python train.py --n_layer=9 --d_model=768 --n_head=6 --n_kv_head=6 --head_dim=64 --d_mlp=2304 --vocab_size=21099 --activation="swiglu" --norm="rmsnorm" --norm_place="pre" --norm_eps=1e-05 --positions="rope" --rope_base=10000.0 --rope_fraction=1.0 --qk_norm=false --attn_scale=0.125 --bias="qkv" --tie_embeddings=false --parallel_block=false --init="uniform" --init_std_qkv=0.0218 --init_std_o=0.0 --init_std_up=0.0218 --init_std_down=0.0 --optimizer="adamw" --lr=0.000768 --beta1=0.9 --beta2=0.95 --weight_decay=0.17 --lr_head=0.00496 --warmup_steps=251 --schedule="wsd" --decay_fraction=0.551 --decay_shape="square" --final_lr_fraction=0.0 --batch_tokens=131072 --seq_len=2048 --doc_mask=true --train_tokens=844600000 --steps=6444 --dataset="wikipedia_en"
MLP neurons of a small language model. Each row is named by its layer, matrix (gate and up: input weights) and neuron, and shows model dimensions 560-687. Each number is 128 + 24 x the weight over its row's rms, rounded and kept within 0 to 255. Numbers have three digits each. A neuron's up and down rows have the sign that makes its largest values positive.
A block is one neuron, or neurons of one layer that tend to fire together. After each block is what it responds to, as a language model described it from the Wikipedia text at the highest values.

L2.gate277:117094111113109151122147148118121147142130158082080143132111144152155162124148131157114127093136131131099067119112146173168123159134145104167051133172086116128125137158101164120131158126161152116114118140131166103122120155132170136056111151125139132109136132106126148153116138143098125118108145096150109125127136126131148108152159109173136117128131100125143106125164136144114156094117
L2.up277:113120147142076146132132149139131142159129177144132135158143111132100121148119098151150165120149144136137123127136117112117122085109108110153098199136135131100145131124140113155155134149139135125135058123130114139117152145111136122124140146166159112150128099130171091133159125167116130104141148117135113137133162110168117108112143107165091128110136138166134103142145128143138132104135
L2.gate478:113143121135134139093096147134116174148168160141121135115113112093092172122059111156101102125107155106138086130109190063135137072146108086139151120126150109124056123120108143096120121083122122059136166158119119145139122102128115122109115087150117107118111144111122102158080114096101135158108097111101080135121119131126115148164072091109123108123095105120123132117123173174108086155096
L2.up478:143144101102133157131116175143175147120105182080147184124133149118132161170145112124124137112132137146142131123147118109146126093118091132143104139147114147131118062079117095129093201140084110151114096109127128103115159151131100118147098121145108158117121172129088142112141145113165141153097144171133149074132138144113124097134145134150139130082131141098128106149136131121145116099127
L2.gate849:159132141105125201094131139123162127131123127123140123125133152117125135117110129157138135100167138179108124152145114154132123122115148112127134157149156148086152136107110125105073153112133096119131102189139151106133155137123134150106117136132096111123114146129117109142157131128122121146111138154106125141150109109116116142127136113125124137120107140109107109132117109170138154131164
L2.up849:128091077105159115100132151096114162107154178157134108099107175157139165139111144122119124088117129151187126132086143161118104146114128135146153131124089145086138151161130137128068169119131121124126129109130140104143126101160143103126182133165142136152155120146100124146152085161141094119095159089141088131131148130094104110138101145187141105099111127121140168094124133119162146116121
L2.gate1128:120159126159145108185112143105123149155129135149148138086175130096166120131152160127129112090118055162127145086105126108099137123076130153118165113148176082099069108111105137112128151144181116113128133143135121159136100135130153124145134099134108108134146135112131100090083145118128132123094184135201114117107144138165098128108159167155154116121125089109105158145133130120126136087092
L2.up1128:103142104108114101077130157117126110095128101091147113119107103111161113123165135081113094071125091134152150131141113098103122125109156120124115140152162126081139151138114112096121129143076142103096132158145145093172138124135153153148142159129140145138152114117112122106119140162134155148118128116117134117129124144156164110154130114119142149152146185172117145155137139098115152142151
L2.gate1479:119125157128153127113095048131102140156155149148143145145110136127153142140101132133097107104116101174109088121124136146147119136115106169115185149096161098097100098131105161112143110122127154135159155132134145104147117091121134114111118122114100114106141130129142057146130080125129136135166137111118087124100118091111118125121120136156121042096107115112165126132124134131140140086124
L2.up1479:101150122123170190141143134165177140171168128139129125126087161150089112096092132145132093100118125109147103118127135151158111146148123182121146173150090116104140128147121101081119145109111111104120158112098165137052108093113106134184108089142121095129138081110167102102144138123151138101104114104111122149120137108140114140178145114118099135141132126136135148129113116095139126133095
L2.gate1581:142124148092159182146146170102120146120130156169127145142114103092144136132167117149100129154083116149136118108105134095133130118142115092150116155172124146123098142122154131098105135146129122135082145104129109110104172117108116108134143166104143116149105158127121120117174153122133147152157119132137130127115124164161119111118145134158113172075114107138127109111145118178128128114081
L2.up1581:102160121168179160099103111127128151109172124168098121163113148140107140141132135113076112133129109089185127118144119139116178129145139103096090125176062150134158116148103116135110111095079129120122094116201140128077137102091094107119141123193104079096152128136138165167117125116113124144146126133155068108122148137096153130160085106081125144128141116085144161101086133126114081131105
L2.gate1835:146138130182177133135108148120098133101128165164094157159099169135166129110126126111132098141134111160151127104157129127141119164089135099129147158130168131099149175090130151098132168169134129140121123156139161104112127134172125130127115130146145158153111109136132138124104104124147115131131153134142101102130161116114110094112135129112146164117115115116108136145112102123134159124147
L2.up1835:129148108117120118120120151105060134117113127174129149128119105127187163114151160138123136144144116154135125115150110083097130142089118122169153126134138122077119173177158125090164118145129095118095129122149136119134134148124124110154154122155108115124130144140130122100101119113125091108098141091098102090128137166146180101148111154136153132145136120130117140137123155099117162116148
L2.gate2298:135108101140100140127094173102119142159174118169143112094113128122115101124129115115138153084177099160148138127084163118122104125106104113125142144135155088102136128161127103148108132148122111126095199112122148179161168112109145162106122136123116142171109135154101128066093135101107129105155140185148110145088113071103109135143114096186094119109136145145149121152079098135160115126137
L2.up2298:157092112133111148134142133123129116131093135088140141116158152183108145100143128100140091091146132153080109099079124102133112140113099137091155148168125122094102137160144154115106136101093125122077125105152111103138105142179096084130151155158117131140120146126066138114160101168121153107094161168097143182112111099091116151142171178174104094114121157148133118169100143126118130137075
Description: Years and line-end breaks

L2.gate330:128114133149136151153147160124140100136135108122141113148095141126130107117161142135150102123178148139133124101144125131135140086128166122144133155179098140140108144137141114127132077108097110137105116162153123126122126146083149147134112162102079128136168173126129139099134142111126154118126108140136110146084146140056094101098121103137108131132142096162140128162116115105122124094108
L2.up330:102121097117146171144094105150163125098120108117141102168092167141148126130150112158123105138126147120121110160138089113161108085132165162162106126158158165130112129122146095121149096120128091117158085162127098136105161135101135173119146143102099113127162167152169113100158112118104161117109118122119127133156107121125160162087113160111134120085128153193121169110105113112131126100116
L2.gate884:188137144119162176150155100125167135126175141114123118101129145120105122133106104114140120129086164131127085103167149144165177140125129121116123090148103142158132131105092130108121115122097136142108133088116141133060102100097154153056063151108117116117100141113128108129159175102101148119105068101126119156120133151166093114135141101088125124095116106131130125134103120190132139130135
L2.up884:112113122104141181112134160120174137089124104149124089122112138119110108119133101118128104145102151080118125087138150127144093135161117088133150143181099181167126154127140124146112136099161166150124148105132093100145110122104115133127090146092102137140104126103128155149133125118148127084113096094151149157130070194165095080110122128125102152117148167110137094125109111144130111120140
L2.gate1149:100093132158146175151143119061135135159123107137121118144123147124105120123126089148134133155111148120142116103147200132136132103153136096099158151111134150167121141140125134135111126113136175124104112138090122133081097147154142146062109135117103164134124137136132167110108149070100171143091109088129129149100134109118092117111140148109117198111093115141136141145101119122104092150109
L2.up1149:116143146128136152110172132148135106149163116123117172137099138126115133103163143115132121142162095091131120164127136107147104111142165122130125108144112133132122133149098124116144096114153106098143114167091143095144134168113183113112097099113125136130130124127142139137084148153169137165123117079106126113115133168134089113150097150114133171118117106189082146145146143104118110111130
L2.gate1212:095139136151154141087153111142176156126110072126142120144100102128147141150127120152139135126120102110143076144137142153174121116161129151133159157134123160176158092141079134104137140162161131104127106130090125120105113111068103084113129124121107134107160104104161104104123128125152111112108100106103104110123119152130132149127093139105095136112142133147153134134124101130097103118109
L2.up1212:144111121090104162105141133102134100137105121169110117139122152159170098167129124116162136070150166120119087102148154148137110119067116125103121130128120164112129179142144142108162122113129114121130140123155148081137117142121119151135135153166160171144101128122155155119109140084142131130100116153137142116125069103100085108142122154107139132102133150106150137151137133106146148137129
L2.gate1271:133122117113136164129131098076147119145119172101095115133114133142144150110160078126136102111157131145135129173106140084160123132125121081139157131139132142159110144166096141105125110147131118151136053175135128112107146113086143102079110115122155066127146122130126152094103162158096162116105123096142099127146174093123128137082127178140169144158129121166139120143143134092124116124137
L2.up1271:082145105100135067086113169105119113102130115097133129148111104142157104112138132172154129103118115073106121121138122134092147159138092141152092137120111130133113103104111105163136113117153126106129113139124108155161127114121162095138188101141119106125109135173163122141122133129129109163104149118144134164084173116157144119125125108110132141136112134154097136145155068104120111109080
L2.gate2047:090077093142120130133097115083153106138068072113106103102105126160156108174197148150135145122143157122112139134151152130103124153114128105132120179141122154119118169158123080114127159149105156117094110123111118151120143128066139108097151127090103165132103116114165119117147141151158137094088150116168121124102103150114137115112139117107130150107098117163123124131109099087130134108148
L2.up2047:146142160128125149131139137079149096134089165128148140134143140128141173132157118118128158116109096141118145124117123130141107122141149067122087131156144126142146131146144181129125144176118168131143132162183123154158153101106080094135099132129145125121082160119144135155096134118142085127075120161155091168129111119114087087062157106112125148138157153142139120152179144133132169109096
L2.gate2071:103181133210119132166135083142114101103162103133117100158111105123076160097130161134194136121106122120110120149114123117146113092130165154108115104132100123123094115137131100101140147129153101105048119135167119133125122076107165131115112140152132103130126126113098140100116146130089157144152137108099104111102110155173153129137104130118143142105150120123111162119133144135086095113113
L2.up2071:153110164140142105144145149130175102112133111119142129173134130138111155118129149168137101130129155105123108129082122143153104137160108145122122142161106131168118095146120132105108126159131151111079084145122101120118123133110153098140098100106119111151123146136119158138138162113152161158106112098127112141135113125130151139115132097095158104121138142151153140156158098126126096103140
L2.gate2227:113110159133159094101137155077115137123134156129145117141141150149096150158151147131121124121139139106150146131111135123133108147141145120097104113184102140155107130194082118112128115139148151114141104144135127141148108166074148080097128163154142120151142138135122187129124127092114114090131144105108132132114142175127083147080049153120116143096174128116127115181111088169100125128092
L2.up2227:112104140106134099147153153137134123159117085126127135133119172140133142137152173127114114160130170112122140159118107161117123109157127089118151131136100149205129123146115107119139095123120130102146075152126128111139138123091084156110145125131093134130128113128136148128127136162167102093113140124141129141146058146130109092138172167137173120165141102136103123156115122125129130110147
Description: Table first-data cell

L5.gate2011:141135143123168159181137150110135125148111108160131120131137107096147120140145108124127126099122127171121093128141171102118127117140097121139108123105127124084092115115091152110133105108109103098123131108128158156132122124125147149121131130117140122090151119085161114105124134128084119128151119131145149118088118124173098116122164105158101085157163175153131084077118106107116119122159
L5.up2011:145119184111143105074098134089116096130100149125156133139099146132134142150158145114172122146116112128147140111084163167138130122121094117114116168116123120110110162166141111117108178163143140144116129156131106112121143140164143100112114154111115126134121148140097150158137141116123169126143129108167142163103101150126124168154126128123108090118098119122111155131185105076084153102095
Description: Year slot in dates

L5.gate156:147132145110082118105119116116140132125177118149157143131103141127105127155140112132131120142109112114132129071072134118120119167105121120143156112098114129131137165123121172098122114121108092098084092121121162107128130093086131126129145160117148132086112124140122134142172087119143125080152158088107131121119128136166111166126099129139141119102081162130142183129114152115099122117112
L5.up156:146164150148152151110085127157129112168132124063189108117117156143090113119166093127146130136114088103098135153111160158154104145157103159142121079111120109079106112113117130149090102115162103118126091161148160112120108136118091120136122074142138126107126155126122124155140098100125128111127143169107126112131131099120131158142119089089144126105134132098146102130097114122113121140147
Description: Year final digit

L4.gate355:157149115096073133146128147105136142143108135122136147124115130101087130111163136097149144121202100150127110062126119130117092136122113118143166139113139088115123152117091099137113153131125133153130156074124144150126115133166147160130147136089109124095122110108131164139145137136138121111108113115125143117102143093130129181161109159170128110126107119129126138113137129160123135138124
L4.up355:160114125110133091137129118141058150186127123110078166097169142087094123129162124170094152119199146101119133125144141131122138088129074103123110126060141104162141144147127163108121130114107118124125129089137186150093124116107127116111166121120102081132159110139175127162133122106140084148144116136110107161102143060130140086158101088131135135143148097142125105133146093116125147085129
L4.gate443:150143076112120125118147183109173148138145146171142149138064113119139109144165119114125149102131135125125115134129126128123152148114144134139126164173152127110105131118109123093129099124131097079129150135116126186178138116125127191141137135131167102110107077119145173129120155102128154088147157145117123147114140110137119120163146113137110114125126181125150168170104091118138157139167
L4.up443:106128170095126141129154077128148143063152122133145140113169137131126112111113113106135133130139143105128169115095123129107126150147088117121143120135096160163118117145156091150112138111118137139170156178100150164095125126111116140097137145129128144119128150162137102108168118144114123129129155118114161112090132109182158125117049104126103148133161114114118131103147150145159146160122
L4.gate869:112158131179127163119090104093116126163155133158145149115116118112131135103150133141116120091115123123117138134145188121109102103114128120063142130128103109077159107129124105123135079120123082136089148131133166123147151129158129163138121123114122169125118064131087127104093099120130123123097144119147126138099138095121140143101128108094111073124095167152133151123122095100121176090134
L4.up869:157126186131158167121130108119174142137134103161091112113149135116123110112138122141100158143146139070139136157120148156133083094117142083152082154126102146118144204118153138161074171082121088152125124107118141160108153106133110151145120138093094095161095125134149122134119120189124152097148152126128117132135094084124129132101084121104135105146136144191129114074066142149091145137135
L4.gate893:107137150100136134170061154143122169111174110137125144091132125106125154141074119177083158151114125129146062116126145104126036107177123144159131113116090131111127089113127121136155129143120094115114114103145175207127176108126097071152160112106148115136090163126128120118139154119121149134127118156117164171132136115130165118137134123128111098130067083111152099107141122108116109132140
L4.up893:069096134133141131164142124149121150092168119154128130107136137086099089124076114135113152171140138127136120139177185132120084099127130147143148107090116123115124112123136145170121137135158139112118131111158160141135135138094142101142142118124130084121138137130194147166161135136136142146125089135150144149067112152139114101167116110153132150146151138095152108124131097175140094144161
L4.gate940:116118114143137114108156117135138102113147160127146101108087174143085122126125138111129173111152097145155107130146111132114121147106111167120139113129108120139134122102132142101108091120133117131119105087113158180161131140118097129143184114127128140117117162116149152163131131093114107120106132139110107133112110149124116141116150145152144105123106136130124158157098135153118147128112
L4.up940:130110159127154088097135134101148162124132134149084108116149157124122136113143131112126145165143124110102121134106109114129111085106157135101148104147119155122108136091129139145145123141120131070104116107097158106158140156099148127136149122155147131163113117151113135136145122126132130085151120110138098159121112147091152170153142119118115139140100146155118120076146142133115118138102
L4.gate1196:129151126123133188160109131111113160128160143151160099121087132125104133146119111130063109102122143127133134109106140137084117141152129123130088125125155081114160112131123125142105152082121132142110138105126127149173149151112125140120124154120114151135101111120137155086114141108154139091094120143138167142098136103099114130115117112140115123130120112097144154137101132114164138113155
L4.up1196:112128137130158134152119158153096134074148147120125077104114152100115102163121090076138157111166121160136167107117115091107119108115102144129074115096132090111108079142123133142099158104116141100131151184160147119099152151183151112118103147126164143133126166134107154142131118094121117139141106133130121144086126124113116126143137093140129135105131138130176091088131126145135150127132
L4.gate1287:112129105125135094129176150127165112164159107158127131131084134165119128131119146083136154097122132087151119122108106146109143128143161122129099141142148148114127152131084144156117163168100133132133138166104122165151141131134118172117155116133134136105119113122132169089119167138128132104156147092115142145143154120157115163113117132104066164134125142142150157152110097125134142148130
L4.up1287:105148095097103133116133151133127123137126147097129155112128171081098141116089126127124152162162159171132126082163124131108111144091109152136159132147164117129153153112130168137122121144099151098102122117147128139153105093103135146115101112145151148142119127142120120095120127114129087100099150159148122158124147127105098104110112131109133166140119172127134142128105101099139123165109
L4.gate2260:135152107152148132147143140134137073106103119178152094120126125104153117090173126108161136106171125117188113131138090122125122153117136088115117109113160110165117134159117105109095107131116140129148111147114148148116133109117124142112113147130104078112105089137113110119135116126123104144098127167158121121137150116166159083154090125098133096119128127104100117105099109140136157103152
L4.up2260:126141147116148116174116162154187141110154132142155142122129121049107154138108137111125137145113103094119122150113136159090155074127180161144118140142079100109105118098119108121128174112136141172104129122157125156157163152133113128127126076138171206123097157159131158121153149111125153085105117119116148099126131128141127151110158159114144115107142142109090126131156111117149153131118
Description: Year slot in dates

L5.gate2203:168121154167154141126107104119121101129121151110114123122166124108203100155180140125131149110172138147125170110121149133144157175123135147140154107103137123125141131133155103122132163163113124096087089175142084154118117146164158153129073137096172087135118153137086126132101124130089125102139152138124143132104146103127137139156131134110157162148123122170166165139116135158130120128072
L5.up2203:143119131165067152134120128133159131158132166175113126146135133151107139108135122128199145124146126142120133121130160142120090153116148135092135181117121106150153146164098107142154105093121129163122173127150150120063124144150166126147145152145112158129118135128136128143136150094124099147132114113155133106106165093117089132100118138133181147103154124157114145109105157120141129146143
Description: Table cell spacing

L4.gate65:159174130115139119148100114107151111173139110098128111118148101137123128115183132137119180133160117174096143161158149142133113059088095081133124159118117134137116149131104168128105152151109118136085159129126152142147135117101128114126111129116189136149099166102117118112150129107111162120171118114099137134114116152097125106147169107142141205109124129093128157142140122164128124141128
L4.up65:159127128132110140165115114153123122170158105104110156151140147141110106141112122149122132126135143123102139102108133155125073157103181153137127149073068127133146096120116184141121142129132131142143112160103181157095091115136071114142147091098154126131118105133140119128137138121126130122140143146122142113101146130145105130134123105121147122117094129081131109171143106170116145118126
L4.gate260:126167182144090157135110106113150155155155151173093156089118153080099126134144104119120110113124135109142102110159159140075098096106108123097106119098153121137114146142171111094122147087116145154107127137145187132168105139160128130135091114120131150118085081117141140114104127138150123101124094104126106119106149108123111157116122103146112110120117135147141128113076121079097104152091
L4.up260:113129118164130131123120124133149164112107156147097116128128138119174129127166123103117155113106149151102135151120169152108137105138110156121111104119121113121110110109160125127138088095119103157117139141149138142152139110124120137136116151135080159135126093158121156132106147110112125090152144131117124123086084171156121150142080115148164090133111116103166116168129134112112055154160
L4.gate1011:118117118138149148141085124112153136127171118102147097095145113152099137115152093129126139108122064136125124160106136172100093084099158117109120111109112114131094141105095109102098161089071121132138164112100163131140111140116097107111128133122130182101120156120135147145152080148122107061161119161133105140147135102128130110122138154160159136073135116133154187124091126105111152138102
L4.up1011:133163155149096127121108119095100105158135069114112135149147115139110106125123108094124117130076107133140110100135138155135113133098142167125113171126132118102152167132140164092114103105111131119150120134127149121101096127094126104104112109124162104102134112125129125144140151085060148123133102100129141095151150141113143092112101146109115153121144129132119136162116123158139107100153
L4.gate1013:155115141187117119113125118141129155113135142133122101089127167160127106113117142139139156131145114145144093125142141133099122157130109177144096100094142104162101107091096124116123118098146102075165141122142165116113081116121108110107100168154133116144135157109160166226129112154107180119138089119106120092110103155131132143108170108156128154135114147133158130152134116155141117150101
L4.up1013:125117125150129130128136147115134137154153138137130097092151165152120147128126171135121168129139092108121070134133126110152098180127110138121124081100123121148115111095139156122086131082142127134159135088112184126150125135140115111108144126141137117165096142139159132130096103108105207085169131127085168135100120138127099178108137115140149124147154144152137121158108117148131111144101
L4.gate1403:106106092114141162140123154137119159128139122090148092161149103125102119123181153136148166135168097081119110153145170139126108134083104178138140131145125122131134117134086136088145119117122149110112126141150146143102151147104128162112159125122084144091122124142130097132148136113129114134145125131099110150092102162119112151129128111153138156136133110127129121150102135185122104140118
L4.up1403:067110093105115126099115119131108087136132103139125154110149145121091154098116125091084105145158129150102127133154142157135130080084126144151101152125124114098156086155101154179131114121152107125123124143159142180119084106138156134104165109118153110127089100111080137165109133126099107101139047163110104158144179109127159187148122145096107142098122131121131150148132152110138129139123
L4.gate1485:137101160105160137094106144122112120131130133110104082087121139111079125115055147170160158072136124127137155109116146101143092123162082104117117087124147150096094139105137113162122096117084083096138110087168137201153112088144095110149088147158131145119124140110144147138157093096099121122111142157140172160124129126103082131119144139140166124147140118141149116114120143082129113132122
L4.up1485:150104121124200169114116143136178116117066079131161093113170127119118117106104157134168171096117111114127103155121148143139112124174125089139112167141157151133137147110111106163102105131078145149150151112122164158137184121150130125141112118137097152167128140112175148174129118088103159131116148109153146177112095064077067129153178110104141144166124139136135127132124163112127130189138
L4.gate1713:101145156131138138150103155138126094112146140155135129116143112139095068143099124098092151108160155097135155127145148164057161125121137112077144125116120126138107077157116123098120123094114162135145192145134159141117112129140133138134149114139098120134115145157169160177156108160083088151153091091138114115155138103142128148087136142132158154069116134115176157146109136147138145123110
L4.up1713:136082150152156134115076160150153134166203150198101124077150138122152163115115141127125117089062144126127083142145164113108170115132120146136143077128151144094146100126128167110115111112088108119115138090128131145141107157123114131118139124095110170098122105142159113154133120104123076082149131143124149138124180115093130131138124122134136138151109113114134164103102139134119131114107
L4.gate2059:115130151126098180124095119109130121158154107103148127115119115120109151134132152135126144072106113134144138142122164108088108113125090140123102126081114120122147131107126106110072128085102110122131134113110129168167124149099106136140173103113110116129106087162163098171127105114114149126125139098132106147143128104138094140151167095149099091134109145095134159130109126161125110129102
L4.up2059:126114109132149155117136135147152155152123084146143128152148175103085138138156131091155164114113107127152108103133129131161118141103152110122129121130130079087115106090102133107145069121114143152128137181109143115086090135135127128085070124146158181148099123105112166117112157105127130095102133138143139112117161143166078142092118114135096140119126139090141144120129102138129201122121
Description: Ending of time phrases

L4.gate167:177131141153187107093113130116157123166122124119119113070108148116144132149113114101145120097122158091128092161085098121103127130116115164129109161151128111102133164125096093107119111150133142131121106190158127111088132115102134134084143119149097119137098153133145135137145130128143114148117146094153097086170107114116116142114152113142120108110128105150131200155096122148148130115119
L4.up167:121125133094133132106151170128098097118100166073123116118085105121155146091174147106144102120127149130140118152138142112147126132134110086117110145144113137128143130125086156200130132123151115136076115120126156137153138098102135094131156121103106066134097121148145111109135149121126133094129107065110133156106132136117147127151156140131124148107151129128100091119129150109127128087163
L4.gate501:142149123114102075122093133054082143119161129154117134130173168157112135111129116140120149130130106114140103100108110119131127097106115125119085147181152110126152085140163148129119168146112165114117105136163175105136141129139124112100112128122132143123103103123094137102121144106139119121122119146105111087126130128127109122065132145132125134089113121102123125140106111123151139116128
L4.up501:133127135147104101139145132100116122078164123121143101116127140149150110084117091129148167172103119143117141110157164127111135102094123093093079119147138092102148111101144096155109117123099120095105134159133158120114116133137141099159155149137177142101136126112145113114121102124140122117150138122160134095179096126122108132123185082187141126095086138129060125121075123137136157141136
L4.gate566:109076135151121165085156119096179119144168106158124097140155120137145134112156104132151112145155160115134110145124163152147135141131129117117154136159138127157097177120134149070184114134122193137124127151160160137122126123116158112029105145076124175165077119140158116150130162096113110143120103109151097132098106122129120140100101134151150126128140093119111172129133138144136081121094
L4.up566:089107158129116142118135101126152168128120109123146090164165120114133169147158110125110128180133166101133106152123112124122154135148162121072150136176122138145129130111174146110133095115092163150153124128151131124141128111162125119105097117106075185152125153138129110122120136118125109179123143141137094117135074193150128146138113147160166116135146092104098143097142127176165094119135
L4.gate641:140110107127105154109107102092104160145132100129141143153142185134144118133118142112108157085122186100138078108101160132120102128125139097109140148151119131175127150152113114134124141183087151164111104175130146122099172103095088128094135143120148188133153162146136152140157137138103110133081121081084133119140107128098141146100110120152137136128144147122119145150153114143132108108134
L4.up641:098136117134107130133145165106166132111122133133140116150148153126161128124139099155078099160153161152156156144121139110150133115112151117150152121141093149135153170131165127113147170165135112203125071160153076148176190127113114121102124105062152151130121148120143119142139125127097114167102164118122094133183099176142166175118134125118138131142121101134113152129166122135119117116156
L4.gate1397:068148108131127127151093103117099120110139129107124106123110138117110160150133162110168170128087171139121156138121129100105138146141091087109124097121142132077148144128156131112126133189123111094137151106124125145202172129160134176111153140063135149138160120114131131133070115118138096164085161125167114121124080134137148175138126123152118130142108133149074173084135160119124175101130
L4.up1397:102156102143141112153145126128088095087135145108115145118130155108127160113088132101105193096094133140070133075118137150153120115127125141166094149151097130077152104132167138140136118165158153180085152085131149131096129107129086130127165096130089141124142100139127137175125131121098168173144143100143128087134118134127127129116181149166118134123086134093133111124112121083117159111147
L4.gate2091:159127122174112151099173149116172141137142137145104092159121120146162144106142095155144144114175158112154106130127152153124133160117148096139111160169131125131088148150144128133148105200097151166120107103150125147106151132092130121041100148147140141160077118131152115140121136110135114121094143126156148136130137123109129120093091115143164123072149135125153126162143091170102135099127
L4.up2091:156100135156114133136136179134144147148141154155121124140168155106151155085174099129105168132116147098113123141123114123135134106097144099138091130150130112180102112112129147093161135125114124155113085131131135144108136115147139109066136118155119156136143092148149129122144149123114101130136129136136096131153132100116153088070141124125114125067143107133102152122167108182124116079066
L4.gate2174:135144164168112137154157105151107123137112097135094120137113132101114161128159156169073125132128160092133132132123142182144129119142165110092125104159122144136116104137174129090118119124126128136116158170110144128100124114120106098112087113101142159161083132126153131066133128148156113115150125097174126111118085170139103096079130126142165142130087098133155116175110145151140132115136
L4.up2174:094172126106138099085165141099141087144102173121110052146152101123153165092154098145111150104140128112117113141135134122110161097109090125113126126148135161153117111105151095133085156132130121156111146127084141142102132103114143145100098095104102099140123148132127102137117120092102115129122082094176098139069130104072146121164155124110138150134145120149139124129146141103138133106107
L4.gate2199:155149106126119135137144137118107130136150144115103087129093156081153158127146173141167133107125170103144150114119156131109144102152114130130097139176141131126111114130077122142069124122084175120138120123136140120172142128148125123108035161140138150136098108130132164118139143118120138157132120141124110139093121174106126116139145131110089126142123153111124144154158081140158134060137
L4.up2199:098129156090121091116133161091131089127120117097094113145104132081131073106135113098103124114131160135119128127112144180124176127146159138117151120136121119132112128150111104125142131088121138149095148084134138117135136155117101167108091145102159143092109050136145145121148151138134131126112134107188164125118082181106110108107134133147146134173117142145109153098148132067137126135182
Description: Wikipedia table cell starts